python train.py --n_layer=14 --d_model=384 --n_head=6 --n_kv_head=6 --head_dim=32 --d_mlp=1536 --vocab_size=10860 --activation="tanh_gelu" --norm="layernorm" --norm_place="pre" --norm_eps=1e-05 --positions="learned" --qk_norm=false --attn_scale=0.177 --bias="all" --tie_embeddings=false --parallel_block=false --init="normal" --init_std_qkv=0.0182 --init_std_o=0.0182 --init_std_up=0.0182 --init_std_down=0.0 --optimizer="muon_variant" --lr=0.00574 --lr_mult_o=3.0 --lr_mult_up=0.713 --beta1=0.95 --lr_head=0.00823 --warmup_steps=200 --schedule="wsd" --decay_fraction=0.947 --decay_shape="sqrt" --final_lr_fraction=0.1 --batch_tokens=131072 --seq_len=1024 --doc_mask=true --train_tokens=608300000 --steps=4641 --dataset="wikipedia_en"
MLP neurons of a small language model. Each row is named by its layer, matrix (up: input weights) and neuron, and shows model dimensions 0-127. Each number is 128 + 32 x the weight over its row's rms, rounded and kept within 0 to 255. Numbers have three digits each.
A block is one neuron, or neurons of one layer that tend to fire together. Before each block is what it responds to, as a language model described it from the Wikipedia text at the highest values.

Responds to: Sentence-final periods, often fused with the last word piece of a closing noun (Huns., mediums., impressions., favor.), plus word-final pieces like -ologist.
L4.up236:096054130164108133079191093135142103119134118182096055092156131116140098118132144088109169108135104108113117150223120120106059199159085161156122162144146150139191110183033191143145148125119111096123059153102165096073067138119155096141161156169119164147159077154085129173139127142119175173079130107161127119099146139136121131114179177181113110134144129167173124140161116115153123105178

Responds to: Mainly institutional nouns starting a unit name in lists, such as Faculty, School, Team, Management; also scattered mid-word pieces like ind, pr, ov.
L4.up672:091126155146133086125118176141193130177183113186158152122108161121139095086102093127132170177187127106143129129101110168153138119147138129123140088097191114148092152217177167100172084122064191100179148142196096155202109103156168185140154102147119077122163105050128155138134109100120105089198138144111163167127121186085062156125110085145146152132116070174091077099154166117121147152143

Responds to: Closing parentheses, commas and participles or verbs that end a name, birth date or birthplace phrase in Wikipedia biography and place openings, e.g. "(née Purdin)", "born 1954)", "a village located".
L5.up102:111145125154097134101067114095164131134144138130171159159116125163162140056121150145077136135155139115137121144143117133139143101155112094144097142077129152122104070180147125158139081097096144124233127127133111153161191106142125142163113161163030132164100172179125086138160115157141143132095140083188136114096107113095140112135160152160104116131081103127157178112194085105126099132153
L5.up283:066134095181071079104103174168168051108133085111108155166149137120120173155072166120103141145057086130121185145106152156133112104143123134123119163101172152184042082157143119168090132160174147114082142140151108098100124110156101107141090084173090125156123134137080128171178194137147135118090115070166126130081085113188136089048138184116050090153108123110117145148099129124172159122105
L5.up510:122091106132108116112118195141156117165122119126069131106132140058153155066155202156043126170133114129169092145159120125075110112142126070109147142128138126100057059089174162170112126163086099151101153119125125111183169087098124158117044105158093189149110207138110126097151142142125134149153142147180146162116083143142139173114094150115132091140130114162111128098093075123075075153194
L5.up664:133113132114104157188085141146166054111119153133168146142114150102116088139077143178186130077143126102141146101119129117097120106115105120089156113091149136139061184121136119125122075114156160110091164120178071131076132124179117101099171117115115153138168165157150172137218124121199052109111136120144118097146082124093144158127099094176147084138086139078113088150112157131166107098159
L5.up914:111132138172189127160068146122149091140124107193094124112100197089103145102141165109220100140128187148143088132156154178118175128121157132154094075145133143141096128192150111101105104170102124160087090096139103147154102082137169179120149113106137222133154165123114144126163127061135170176121141161117178174157095167150118100125102111144159075172073170143064099090111103140135147133107
L5.up1005:131101113140161139088151085140161109137133105165122146118095175165129128103094167181126136169155135106112134104166191187084144186109158129074155185117189164125082072148100167163131143161139184143064196137129061099141178162128142129118140131214101114157082167131125122116152082110156125145091112134252113165115105108111134154121128107099100154105082125087081133120119161116151116111146
L5.up1053:170132103147157144190159080128115118056120111165097104082129139145135167112128139068080063122127121119137127106139152110116121112166177226107076113132120108138110110140138127122115103042095153157142078111139087147123090159148155136122107124095124090143111121139131142172129136081178120126143128094180165152099119073131152107124144110104113092125070130101134073067141116127142111136143
L5.up1064:122141089151086161139142136160210127118134091155104042127105178127095142104102151106044110124116180152143171088150153102125122104138143159115124108141153111137123085208125095181118143106100170128117154102145073137140172122173151098128128107106106086175112149128125181094167123137194116154049162113203071123126145094103135162173135145170160165122099073150155121107162103117159119128149

Responds to: The word "and" joining two nouns or names in a pair or list, as in "firearms and explosives" or "Accountability and Transparency", plus weaker scattered cases on other mid-sentence tokens.
L5.up166:111138146099089135138143162132135151070081105124120167119108151095156130136080143165154102132128086184134153113162128112168154099122142086158109122145103146136145093095140099172144071169148084099215101101136173193134113157110121134151150139169087095190157113094104128164141171138127102090155116153098106093101120130105153094123132158054201151196155130129143111098133123113155131125112
L5.up208:142130147082149154083111134104180119165084162209136100176160182155126145138068119132114086094102137151163178115122139115119136139142170120106123097149167062076124146092165129150133139139052140137131129150121099087133132128113170162106135143144126143127146119057144108203126093119186146137057167112094204094167134141167126183129154073161127142140147090138068124178091182134088129116068
L5.up261:122108199118125106123137101133157033102126126144115142077098092122113184080214095099153137183094143094068172152128038163168136096125183109145190150144139157109088124105117135148095138150135106051095067084141079127102138092101149086110144135122090088162117107107098107141113116117073144161122096095078142118111078125062107116136169153114177101076140143148115152164159131076140100142101
L5.up638:136144176157166161149150137169202137138123180156180120093107085100127119059121115197098143118168121142160186108086138120122109151147126144134135148161124173093180159112136137125128130145172070103128179158144086157117114104163202128159203096167108130124109230121115102158162135143166088093097126171057169127115150110122076091108118129113127095151109134122147143113113183158130115183137
L5.up739:130095198140081155064153096135145134130140142120178162144153119150121198147090067123102162167131145142138132156067128085116123071126109145152125137115127089142169169053111120090069176172158071147094104060114059088133113091120123128110164056137104081177119126142100097101099133096126126123068137142151139133101103148185180122106118068155149135123079127137161173080119129107135147156088
L5.up1076:127125113124105147101128109109130107123160183154197133155061105071146183075093149173180093114086117160119132127121110088160130140112181098210172160156164108175119193064139104104161116149145095153095211133084093078083095188162138162150110109115094144123163080142094140119122155154125168099076093113146162107123088171141111085167059139140119119161179077147154179212141139164088095155114
L5.up1261:105122160087141110112069158070069134108176068117147120113121080181080124082096140206098165033151138138147187142131101114116098128177148086109070082157187094141122131202155191094191106161102111056139152125121159092160133141161184138111098160149147089161090151140116172151168098173126173146072133150179185070058134129120151168130081112171128088103135107116152172175095087103128119156149
L5.up1286:130115113127098136107133196135096116127106204112099103138121114157086136169145146152158118147074098127163060157111091093190121140086189087179102179166148122159119139106159108171123103170116118119086104116128132080032084090115154130090130131124149124108140157086181122158092136160114136164094101105136092166110124128100073096120193099141209104098168156178169184178114101124133096111134

Responds to: Fires on words inside multi-word proper names of organizations, programs and journals, such as Group, Management, Program, or "of" in Journal of, with weaker scattered hits elsewhere.
L5.up30:112174114108114161063133157103161119118140142130135082165140133098110118078115164088157128134166073157174091105107152120151164115129132136160116136158069091141104081210140030168118131175110180183087131123087160078150113126149166126132144166157083083124141146134093094112154156133124105121101112133163144108144132138094095099234076121042148150163099057156089107170133146106155124131160
L5.up81:136135119162124169111140094123058147126135107165145111107165093170131098101163124136135179123163098177084184116145137152175135070098134135091087168111142158193146141154155104092132082196128161087090108126093173093095126103117170098038077150129091146124083164156134138145156150066171150094116169087131135114151179162114127099135115131088210152141122148139059113175174171120154182138182
L5.up188:108198118095111122145141127162148203138141138151094082165095140090158108078094067134135129198090088237160180140132120156143124155131155171201064135138129123137135117074082171147163140142153070151114187126152115154137107120130091097153138148145129141117139100173111122153106142124112096159081162123178135167181097075086120127140126153171150147160169111141106132166180125095123103179141
L5.up473:127118152125185108118162193146096183155051057164140108141141148107129086108143129083119146129100173159161142092144162159131125143087159177135171145143114164134080105135059083218134115160117178140019187149154151127196092038134129153119116149117161151096117151143137122145125111120139118140193136137106112114098151108149094099150124132141075144115094113094064161118145120128070128118117
L5.up622:088167167138115131101183123154071135155121143120104041118157095096150116107167166095106142161161110200138193103173066087160158108128092112158136146162128154121194035088149081111147081158091163108077123163146153109159140122129153133123114158152113100097185139154177154201149136124100120150146145134149158143090166101104120066135113149091128081182140112114096093151125112114159086124152
L5.up1073:136110100061134092140157137136077121092150110064056111130117112108126120121121115113176121145157132178152076137173140088124130084139118140143106094130102132125217125117118112116153156167148129174097132121106152131105045101122208122168149130115141122123119143146126167114097105141178136144125143115180130130115151152066101104131156136077148155174095093114193130103151117098154122179134
L5.up1237:141176103124166107110173147122141190103127149089104117116161189160132204104142143029165133077150131141158092089093110134160141158159122142153106164134126117096113115123190114163132143119125183147153108134117093002172071126197110114070049142120139177104115154104126068173173063142146101125149191105100120135091126129129099098156143164100140151151140136131132086106114129122132149065129
L5.up1444:092148110093150132119149085107124141135113186075137066114093162096103111131105111161124205159160082167158132155183155104126130207143154144099169078115129112143104149079114161115134118190154146148173127100136186125151129117175198095141139151141147112135148147104107173114118137116117122147151176127140048098108109134089060128125132158156121152176109162166116119109108126190195126107138

Responds to: The main action verb that directly follows a named subject (person, group, company, team) in narrative prose, such as joined, served, won.
L7.up188:096139129159117130106102142116094142119134126227129112087116135128120135141184170121208166121126077185134122160076103162158110024097078187153106110141098128080132131121107139153139140117124140137116061117123110135114090093161117133136068142140089151144117135182153183166136091168069112178085121157110194151128155145119084105094142160113197070111127127156074059114097109094111136101146
L7.up360:102124190118184158088123092155152074111073096195110076144149140127149146056131154113150155108057108146112155135130147135107111123116122067115150137213119099129139120105121153070146128117113092119139138089133185140127082094158092159103124095129079202122083156158129122118143176081148064144166133140067134092152126122143101107150132152115170072133137119102129192125111168152082123134131
L7.up455:131074115124115110087127117116084160071117118119117106125083092116156108106131178122093171103110118190142118157172151137085218084177096148151073129064130130090090090158039207166137116102150137088205118132180124112142161080124102128098040118129144187146137160142101133146080093078110121153187132137152176100143106114140142137135108145140105158131150086118088111070099070206123119192138
L7.up457:086137164187106177077129119157179104171136181176115067116108172110120147072127137166134093130120082092130112128057108094125101153101125164125081121150152128112118139142092139152170150180087188112139144102152178129112149149151136150133063121161108190115071136120105145150089118203115172147143146099126145128105071197074126146162149111128134137089151116082093135150169148159095198133127
L7.up525:144181193156125133161109125147178129133125118202135091140087136156060147108103157126195125214111173114124215112136129146134144118127120127141131106089098136123094149176109115167141150134157122108137066125119053084175104139140101131159129178159155123130154114140076125140130146116085096128119101138144182112097141119154133151136150146125191068148115101126144103161115123108120123125042
L7.up580:075109156130136171106093106083134090109075056122079120178118106118094063145108077114144133117128152154165114115117080147124105116095144132097182176141117153070178182137110184130136126100070164127175158139137152113095108049171121034133147118139111160123144114123134084137105135157136128160149099133074154170131160145161104150153129160132144109091086206149137216164156071192126122155147
L7.up587:062082115116131103064156120121177128138061173117176063083147095165088174137087199117145098151101160107099111072112152164057076115174117099106147168100168110128074128140108138103156177129155157146130192145146101090155127102132131102134100050169118134059097140110115145118136161158139114156116174124170145089133186101179142119136126102102075088109095110187129177194168100086113111124137
L7.up1239:149142125132136174157126109139085170123088141200193132108109106195193182127130191164099124112160073170108115095114158148114136087136170126157124096138110151021145102121114119143133133087143134136135129124147141128133171126156097152124109162093094123085156111146123134155170121108139126140161122116115162094098186096072138092119137097086105075155179105097109045151138152190103094109098

Responds to: Fires on two groups: cells in flattened tables of chart positions or sports stats (—;, 11;, |), and possessives like his, her, their, band's.
L5.up422:096129145134104131127084073103158113185109106136108076166138143076132168151074126094183125080138139159077182050183091105086104087119132115161229145123157081130159152164128135185142131126112116160132171149123137113126111162086166139142212113138139202117129119132172102145136140190111122150064146146106126115117110125133107159099135126131144152111118100081128105091092150124144147092162
L5.up457:116203147099113106146088159086156099166085133126160142208172123131081159125110117115126197128111128127081155107149085129095126121148132101136147185158125056109121098171123101084154143136096185130132130081130135107123093135101220176153087099113141168093144110149130140109154148142126141132062102096135134133146178126130101163144189106131099125128152066134099073093221185109108102190168
L5.up704:152167119104161077166101108101076105118111084150138068121153140102131119076123128109147145091135121139118171107101154143169149155138179151093107118146150091111214183109073124032119083157132130133091159125113126092131131138088151143146129101154093142113093174117164108094123093097119103125179092076056187115151098188093078148174109111131207127139160176074080159103218080094159141147101
L5.up803:121206141173199117182121124079095108151139148067162162116092121094089161096114118128154125131149184125121105120141155192173138133114128083165148138152071109132108132141137125127133155169160152165087091087152147195168092105076121161145128137140158144113122176146148129117145185167152108199103151119160103180114082121172111065085206119135181164197131166122122136128132129103212136179109
L5.up846:129116175151121135137108138087151137170092160092155090139109143108096165118125122100157107140170173181119118118174127168084138137139094126131157106119142129123120117183151068107132105081127102122143117100147128159113120127176154166101148151107090111117213162150109143132105146111112117139106178104118137153148115072135052152133153117198114153102093098133180075056131157064158110156117
L5.up1144:170135109147131148140143098090158131126149169157120112185122107115148118107107103107106100123125129154125090099088143098141112088095097175107147123101168070154167118122178129091117169123074164139119083125108041157141108103159119162137091136078096106127153124154106093121108152157167083132065094190167103102163119128139079091145108118003160093212126142103162121149150137172162110145153
L5.up1294:148096156134065046122103090050096148155109068141123172123186123095134160142106150134114068141102153148138106097127109096152099087127155153189134120091099141066153148083140098142056153108124175156156114087126118163138091152100161126141153144063114126113142132144150129121147175114178127105116142108120120079130110137117136108202109183125162121144109086117131143081138160127105099141083
L5.up1495:119128125141117101080113124066106124160169114153141153079130125090111103078037144122166148136119109121145095149112110128133112196115119101157138146110137070102099114165160129127155152122188164171133075138109149052170177150156107057145117142133109163128131134205125118102148126108104128142134168146138125098114148150090125101120110206109183178149133085081096164129155108118160165138154

Responds to: Function words, mostly "of", in the middle of multi-word proper names and titles, such as Agency for the Prevention of, The Death of Marat, and Who Are the Girls.
L7.up479:117114153110149136060134148114121185131106159134185104115150115133104157182169109129133160137155100126193139040148148064146074133087103174109142140094096145167115067141112138158110190221098100134138159129120146089188122104136147137074092161086150203141120108072100103166126129031114172085170065089078142112151119194083113098136130134155148126160151124194138137139100135117153119158126
L7.up684:118143124144173085087148154100093155085115175146142148123138137174135140142125141165119138073141114160139086149138137133096119106115110135189172125123138128131142104135085149164086115128071195145180134179132199094117067138097151068114090193174106097162132162163129141143100141091155125145128127096160176138159112168100135141148131090068084149169161132120131160146129085106119110098148
L7.up910:110197130143187113093074049105163092125124107105065099125235109074151116159131125128164101103113203165161139148124123114135165085087120211167161109109090097146149110195182097134145143173086145116109106102124166139171073114140134102127085162140200148161168122112141080140117150069189150171163152151148141212118140119106064084083112085165178140087098137129126140184113210105153093118147
L7.up1003:166151117132127189079117106146131123114122155109106115131151123140149206147116087142122128176119120184167138025119091112116136129078120160096126151050131076134117092181055085124083148193157129127157108216102154103166069099162127106121042159160178168115151087120127093191133086117107159202111124110133114147142085092101095121152131155133112124105113128099102166180099137096167136125049
L7.up1237:159112132197181147112152110136131157056084155107110088146099126154136165136113182151123116072125111115196095110124064120090132094095162176148180071088096088115085138169111137142159141131069104170129174109126158108182107140047155080156129155100118103154110078134155132156141147116182145094115161156104193139151097121155097140151165147084072100198090110150116149177124135100111134113092
L7.up1251:092094194106110102101184129139127138116145126116147165164065146157147112150122107118149125125103149078091146091096096138139055114154132137169162140134146181100132129145133123099139174212079135068136146091087151090155110149104110071131115133119087122184148149074128108108137087120098100134095094144100111100156152140068118076142169080055111039156089109127148171086120129132121100191117
L7.up1259:105164147117135094103136176099147160172125150083134145122090121144139138143127130096129192111142117146168129114130154087111132138139124131102180126106069114128111161130097037194143165128126101122145115158118152088180077142179125138141119093167115087178124091149151056207107200118148120106151106145121086140094098143074150124185143165153138149141184072144125186129116146156142109140157
L7.up1501:160182234144111153176158197071141156155153097110220085191195169170129159139113162156147183127159068151155188135108059130108151151119100119101185071117165141112168113093136098145158178151142173081062152113095098135133143130102089147065124152123144148133108108139153121156134134127142115096162094155121086179129127120098141174144141136104113124136122119140154132131116138134121128141096

Responds to: The conjunction "and" (rarely "or") linking a second item after a plural noun, year or phrase, as in 1970s and 1980s, shops and restaurants.
L7.up173:093072217156134149125150118184122108176142100104164107111137150110121118130110140134131136097167186150128078134118146054165164158138189110104142186176083104119148141108172122166123137144114079132086129142116123141115099140179163095144154088165123195127153179148128093161091193105188160099059155152136112117165176143130142137129147121108204135124096140065060151143102109127145078092187
L7.up417:122185145140208133161122146108081133115110130164152091103069196178131141125084098133147107073126146181126095109097113172068138117156165204156091132123138107155155103143158130144071198114085069140069092090132135126169165102130171113163155122132088165108103117132087062121112148157126148089128088148142153077142119133130146112224182143112097090136143154152128115126159207153219104153128
L7.up872:101147114146099168100154071143156079113207147215105179127156130091182097077161152117221140082099148181126135074127117133114104097110130148068132083136091127125077143124092162105118086128116095142131187200112136185138109162160109133155129098069068136118135122097112070119115077082173132139155087095109185082080117115134147133176134158169135124119136110103106121097128144108151085124080
L7.up1042:104152187072160114086169112123119125135097062203112134122099103096163136146109085118241125140133180086174122117124180123136101098131155099114161128150086139163229143118081156126097165097202142098142111109062101138088099146108106071162138114173165066120080117143071102128107119115129212135123162135133139069122147108192151106131161171157134117091150101075158158162116060170149058120087
L7.up1057:122158101176104107136143138107154111128151121109127181147121130138169080097160151150095100120066139136156119069125190148057152159133133145123145099104169122157115112124104065198128199075148123119176129144124139091147091188144107172102140154113163149136196122172117098171181061189139136144141128135158133138124140094112108162098145077138114175108184156113111141158148096160125095088073
L7.up1160:138139118162101047135132162102111143165158159148218102135107100111133122126136152145102132106116155161149090136058194165096114188111147082161099174141148123094154170069095076156096139109131134133163110143130159128113123126078141174069198125123031159117105119137127127129091116120109210116078121097194127147078138140169146122126135149113098094149119087157118116111185036127145157122107
L7.up1242:146116136146126121078131078067116158135142077120162104174165072106133123134191119122146132151094186163186123107138178159166087092144165080139157102131146120095181143146084121167129112139124131130170151104122143139094054104155096118150157166078139110149092129093099029134103172103113164121185155089111175103157138135131128120118140094180132115130117120143106201112116116153113092141120
L7.up1474:126126112119167156116146114109123153171144117123147085166116148088110111095068126098145164071133161102140140034139162110090103147131162121121202162117127097193153128114082147144080129097101151165119168135125107128073127098204096113156142078159167118107131130133158108140091099101115170099121161093145104098118150102134070093153122178115163156095221142134152166140114122161152088123117

Responds to: Pipe characters closing a cell in Wikipedia tables and track lists (e.g. after Rank, a song title, a score); occasionally times like 5: or list items.
L4.up783:157116109137156095111125149136119168115122077116128133149126146139098164081078128139145146155138033173116135132105121096109158138156106106077140069090076095133102160130109134102153200124119096107130110184115153162137129118134099140160128103124127075134163155129124171106133133096130132117112098130064255163164159192158132124171162091126122117099120048179139132100151124087123158083133

Responds to: The word right after a subject noun phrase or parenthetical that starts the predicate, e.g. "(born 1951) is", ", known as", "educated at".
L4.up205:111092105145084114131102165123130160134130146112143129104102115144090100174106125127180150200117177140137116137085133168148153169119175156123105197102109147126064130144160137125145092108121132114143093104119088147124148166104087085114078165108103113083127178154125140207111089114154155190058109122155127062158054088082133133125145089080170111144119110122000111158158124149112143123151

Responds to: Pipe separators, zeros and semicolon-separated numbers near the end of rows in sports statistics and election results tables, e.g. | 0 |, %|, 1; 0;.
L7.up114:110101164137173099125105169090187097183143115167080159132110110117086153139132140135155144131098097117116111072146132095134120167091161178114135144102111126101096168140166164153127179125136098135137120111126141154093183132133123110118174102095050167111150143100102158181107141149111066150120131119160154105111112139060144146157106108186099107163100096126161034108124114107154073084097
L7.up615:125120128108116165177138115129149061111117175095142130103114126151169084122140155095123137089071165140120158142149114123152097161156179148112125119130127119106102128144182106175113102161057132161140100087125096139195114166102119119117166076061045150144138173152121147133159134166101123137050077130086085088063133126112124094125122110132135100117111192153112058106131152104132073114103
L7.up663:080106111137179077144133120148119167179145078096102109141158143176149111139082153181109148124049158145149104100104095120169112130146154108096057220102094175126101129154166125091108166123177102141174156119107123094119120101162099145145150119068090134087128156157159173065178196129105137145181146153102102131140211144076148121098171115126093089115125118070110119109122177097130127108110
L7.up700:165150111140139083155125140112147131156104127173144129111103124066142153132163129135116115066107166132118127127101136126151126134173125145160137138102136100114162148084144116152118098120075138072150067114111117157076101170121123082123163069093101084135116147163123057136130110132155076129080161081145094148087118072132173054064163120208143148090169152089122168119138070159124106143105
L7.up781:098120101162167108119156130083138046130103102107125108161064111116120162097078210139161166058115113133145198160100136119103102133209100108139129139091152114088105131095139080159148113151127099109083130092134167131140180151158105127104126134133181132091143120098136139116168119084171067078109136135132155155117128164118130128138143061205161162159052106092119097110147128129134124164113
L7.up939:181102158102119144124133146113096129102155132132095171139069140132125107138112118104124115087071149105069126148101205095109137109178140085148126143130168087122142164149142129131166145098110194126159085089138076151076115131083083084100099093126194129147138093116141108111145102125111163143175146097096148124126143185133177088121101119168093088159115114104124130107137152113147149154144
L7.up1121:138125132176125123157140122119114183072094112106165209141105133197153121131125104122109133150054145154161107126162113137124119141054229169137135255145084159123158136181135135134140119180113102075127092103047138125160136156113111138129088088131065148054171093186084114194155117139174095129148071078093154148047163194188161138121151145111088090115153124104141162155159096109162114104094
L7.up1402:116192163163100120089121113142182181097085133104132110129150175204142127136158107112119092145134190132153123122094129132084113172130147129140105160121132189157111130129125072162017156136159116124157143113110175108163116135158090155060157103086114113129132118146152161133132115166125148126161153132134190128113085145100167201140193157079124086137140101076096185062113168108075096150119

Responds to: Function tokens right after a multiword proper name or title ends, such as table pipes, is, 's, the, and closing brackets.
L5.up96:171116164106078134087146176166136153107109092134113131157122131130146152140145117139167226107152084174110123131130156102100096134097126073091105071091166110150115120077193091139150200154128102131135160167165084085141118069098160149166100154180126099212161222149155164113138143121120121123147115123123203190167143088132159107150140125077070131171146051140122145102163155144146108160204
L5.up97:111158209068125100108162201089073112085112112120123092140126136137162087182141134102160153083147122093214081136175142119158118097150160185090111139099174144103116123230102168110152136140139090092100146153156146106152145102133100105181119137098142083157138126077115126109115128114110119133151098074078193102147162151122116103148126118169155104155134106127097136151223114110078165098164
L5.up114:108075148095157181118117144136114140123107165120102088080108135158146116148119094094122084051170152129131115143112115128140167102135151091149141145121157046100117093158122105108119123134082078163122128171101127117116173090145136138115104112091109118135104092120118174151170134059138113186118105143103176078090095111090141135159153118155165104157176161187103128167159201121071178107122
L5.up385:134138166111139145116138076103109154187176090179141117132149140142137108161165103146111172133144144150123141140116188150122144148089102143102105144163103147130086129097101155151139102144101100073117152107138132178133118164115122108166144135150144144135139149172124114117122145079092219163119166165196203126145130123070140121139118124095139070138181089141081077175122129127189121103213
L5.up553:130115133135121125196122127102153141109157134160181137144073120098207143102145174080192136150170121097138130117146092088113119153217117145088145071189146164120129128093109133144130158151172119053157112165136094157129192124147188158144133088120067142140112208153147103143195105102117103126107104160159130131136100089131116144133136159145159141114161163073102098082147109126189121122137
L5.up677:126149102199149120152157113143137156126121117143073135117173124144151153107094116140158077139116127165148098139187128151109049182111137092115094150098154143118124131104136087115135132150137118084120140152154104144198075121126151115097046106134128180094153125164129134159107135165171140179123126051150159126132103139136121097125132098092162101167159134090160092141156104131092121147132
L5.up681:104112189117162140071176122136097132189146134124110126157137157127156119095158058134104153123165119142121127153136191071117084158125117123077097117134092109126129166135128111085133187107151109143069143127122135100154131104105123090116093080163086133116140159136068071178124119130135174154090123145188210182136148103110144154145168185181147105121106113077143110136122157118109111120136
L5.up1531:116077119104107185170127101107107095096116150134179087156138151159109141169095077187117118075119163113109191098102153105154113135174112161128169132159152116114109112138099124149155137170131194096167113138127077168126113081151188188172148147143138123142155077134087084174174083112116150135099149091139227153132096108072158121111140089126150067136116148153113090175154165159146106127125

Responds to: Column delimiters such as |, semicolon-terminated values (—;, 14;) or list dashes (–) that follow the first cell or name in a table row or list entry.
L4.up782:103154141130152110134127159133113157130099093071129118142095123157139174172108130130152170113095093154141237064179137104138123167111067135110143160128109109151123051169127122113168094166159096122149098183137145065095090132089179120213101142170134138151173117086061145151108166120189143087133139181137095132169139093086146145164171124097150113159162070147121104218132171116148120140121